config.toml
norm_eps = 1e-05
parallel_block = true
init = "uniform"
beta1 = 0.95
decay_fraction = 1.0
batch_tokens = 32768
train_tokens = 129100000
dataset = "wikipedia_en"
MLP neurons of a small language model. Each row is named by its layer, matrix (up: input weights; down: output weights) and neuron, and shows model dimensions 128-191. Each number is 128 + 32 x the weight over its row's rms, rounded and kept within 0 to 255.
Before each neuron's rows, "fires before" lists the tokens most often just after its 100 highest values on Wikipedia text that the model never trained on.

fires before: "y", "ed", "ry", "e", "h", "l"
L7.up113 [147  99 164 170 137  95 112 133 144 107 138 143  89 144 153  92  94 100 165 166 139 113  78 123  83 146 134 137 167 157 151 176 173  93  89  87 143 125 137 211 132 104 123 138 123 129 189  95 159 144 146 172 111 192 105 128 147  82 133 148 146 183 116 152]
L7.down113 [ 91 171 112 102 115 169 145 134 151 107 148 143 193  59 120 152 106 105 137 111  50 132 145 147 161 143 142 136 184 131 144 114 159 114 138 142 105 165 143 109 153 204 103 103 105 137 109 132  84 126  29  67 115  84 104 112  95 167 110 155 173  93 139 121]

fires before: "h", "y", "is", "a", "ing", "ist"
L8.up114 [112 144 131  96  82 185 164 135 117 174 138 157 141 122 125 151 113  87  84 152 153 145 145  99 145 110  94 131 151  76 199 174  78 194 162  67 125 161 150  58 172 160 137  80 145 153 158 185 158 168 127 132 128 126 130 151 168 155 138  76  98 114 139 130]
L8.down114 [162  92 161  74 149 104 138 205 146 125 138 115 148 145  89 169 136 120  96 139  92 129 105 108 126 140 146 163  73 143 129 111 117  21 112  99 102 127  74 135 124 119 180 151 147  80 111 115 109  88 132 102 150 200 155 131 128  97 176 108 173  95 121 167]

fires before: "ic", "ts", "i", "k", "y", "a"
L8.up59 [ 90 181 110 122 131 153 160 182 131 182 134 155 111 126  97 143 152 175 186 118  95 125  81  92  81 114 168 128 105 123 117 109 160 167 148 121 149 141 135 132 109 120  76 157 113 109 100 157 185 174 138  86 110 153 118 112 112 170 126 122  66 161 122  74]
L8.down59 [177 112 142 115 121 118 157 117 149  98 156 163 155 150  99 112 144  71 112  66  88 134 167 211 129 169 140 119 171 127 130 166 116 110 137 144 163 151 129 119 200 127  86 146 122 151 112  74 165 113 129 112 109 104  94 122 153 118 193 129  98 156  82 141]

fires before: "o", "an", "ation", "ust", "ed", "a"
L5.up368 [ 83 132 104 163 148 147  69 172 130 137 148 151  90 101  96 143 110 170 112  90 123 114 126 119 172 117 147 123 112 119 160 127 116 126  67  69 137  97 151 151 182 130 155 174 117 100 121 115  89 117 141 160 123 175  94 151 104 145  78 130 158 132 105 153]
L5.down368 [144 140 131 152 105 130 115 100 159 165 161  99  99 104 187 100  92 120 141 151 119  90 118 161 128 127  95 160 148 125 143 107 155 191  92 128 136 122 109 142 157 127 125 111 161 173 112 176 160 157  82 110 116  66 162 143  94 119 140 150 165 140 128 112]

fires before: "il", "n", "as", "ot", "an", "ur"
L8.up175 [143  88 122  90 161 166 154 111 135 161 147 114 124  88 131 171 153 113 138 103 117  84 124  61 182 189 137 127 127 136  82 123 138 138 156 127 124  93 123  78 132  90 137 150 140 105 144 118 157 140 161 151  66 136 116 129  80 167 172 127 133 248 145 106]
L8.down175 [137 146 117  64 114 111  99 179 117 166 132 144 139 146 155  77 117 121 151 136 118 165 177 136 135 102 109  61 119  93 137 153 103 127  54 121 208 131  90  96 131 148 153  83  47  63 145 173 140 114 105 119 135 165 122 108 132 102  75 144 139  55 132 114]

fires before: "a", "h", "s", "d", "ust", "i"
L8.up260 [ 93 186 143  76 110  88  97 132 137 147 151 144 135  73 155 100  19 147 136 133 145 119 149 139 129 102 165 153 150 140 139 158 133 175 198 121 124  90 140  49 109 127 124 162  88  67 103 160 179  91 123 189 109 175  88 134  60 102 133 138 193 150 124 110]
L8.down260 [154  44 121 171 157 147 191  70 207 102  78 140 140 169 124 170 161 167 157 155 148 101 131 134 121 150 150  92 121  96 110 135  86 173 125 155 146 148 160 136 113 145 118  92 119  82 107 165 116 133 102 112 145 122 108 129 144 108 138 139 119  56 139 147]

fires before: "es", "iv", "ac", "ow", "im"
L6.up92 [189 118  78 133 173 149 128 123  87 159 171 122 166 106 130 170 157 143 102  88 157 104 114 102  95  93 149 107  48 106  98 189 144  72 177  79 102 124 119 121 149 140 166  93  85 143 121 117  73 135 120 153 116 196 103 144 107 164 141 147 157 166  82 114]
L6.down92 [103 110 166  74  94 184 108 143 176 127 156 136 114 111 151 100 138 129 154  77 128 180 160 137 124 134 161  74 184 160 146 123 126 130  29 123 148 136 164 186 108 137 132 100 173 131 130 136  92  73 117 167 158  86 107 124 124 146 142  82 148 165 170 170]

fires before: "ud", " ", "t", "s", "op"
L7.up213 [103 121 111 132  84 116  99 115 147  97 130  92 101 105 117 136 132 129 144 143  95  98 174  28 136 180 199 162 157 140 127  82  95 148 132 154  98 112 164 164 153 107  77 148 206 177 143  91 131 116 179 127 100 146 159 122 205 141 156 150 144 131 104 134]
L7.down213 [ 83 138 138 111 141 164  97  92  78 208  96 134 116  97 119 119 153 113 160 120  91 137 108 179 130 121 124  85 115 144 145 109 180 110  99  52 120 159  42  66 126 137 145 173 106 130 111 130 168 101 106 171 149 153 100 106  85 173 128 153 114 189 170 157]

fires before: "es", "ct", "iv", "ive"
L8.up164 [159 134 116 161  99 134 186 116 163 149 107 157  60 199  85  83  66 110 111 133 125  37 126 162 175 117  82 139  63 119 119 127 135  99 127  80 125 105  97 120  93 111 164 185  96 123  95 136 187  89  94 136  79 155  62  97 174 170 146 139 108 127 136  81]
L8.down164 [171  87 127 120 154  86 134 103 127  93 121 158 125 122 142 126 116 138 157 129 122  79 133  82 168 141 121 147 144  87 113 107 131  72 112 108  81 173  90 115 132 133 117 128 124 110  58 103 169 155  93  99 188 154 137 111 124 153 156 171  73 111 140 103]

fires before: "a", "er", "g", "d", "c", "ad"
L8.up62 [176  80 103 112  99 146  98 173 101 109 146 129 161 133 177 110 103 112 130 114 101 182 129 167  65 130 143  96  99  98 110 131 109  96 124 147 214 174 119 158  85 128 143 131 182 112 158 107 104 120 136 117 117 110 143 103 137 144 201  92 131 121  88 195]
L8.down62 [120 108 140 137  99  89 122 135 127 133 140  98 134 135 137 168 158  97 114 192 152 101 167 119 118 166  76 116 156  92 112 124  93 189 146 100  84  95 152 129 181 111  79  96 116 125 187 120  90  79 154 149 140 152 144 142 118  93  93 153 147  89 132  96]

fires before: "ing", "t", "s", "og", " |"
L6.up189 [138 160 177 158 170  62 195 166 161 120 105 175  50  88 139 115  75  99 186 145 135 157 162 112  36 120 145 158 128 101 111 161 148 131 146 114 145 105 182  91 189 117 133 150  34 100 148 163  66 117 150 128 122 131 150 102  91  95 108 124  94  89  96 141]
L6.down189 [164 105 121 157 128 164 134 135 143 115 114 111 134 126  99 160 174 104 104 100 122 143  92 113 168 127 124 158  83 182 100 162 122 136 124 131  90 173 126 144 129 107 138 100 146 108 117 116 141  65  42 100 131 179 115 109 174 141 168 129 154  94 128 130]

fires before: "ing", " |", "a", "h", "v", "all"
L6.up333 [158 111  98 143 164 119 121 102 148 161  93 165 107 127 128 136 100 115 146 134 157  83  73 137  94 133 136 154 127 166 136 106 137 153 167 167 121 189 139  76 130 207 114 205  92 153 144 157 150 132 138  99 196 102 123 165 144 139 187 126 147  72 114 137]
L6.down333 [138  93 164 112  80 150 189 125 137  84 140 102 113 141  95 111 112 165 154  88  83 122 143 196 167 100 107 119 113  89 119 130 180 166 107  89 141 166 131 123  61 110  86 121 123 153 149 140 169 136 129 155 171 104 155 132 131 119 176  94 172 137 129 191]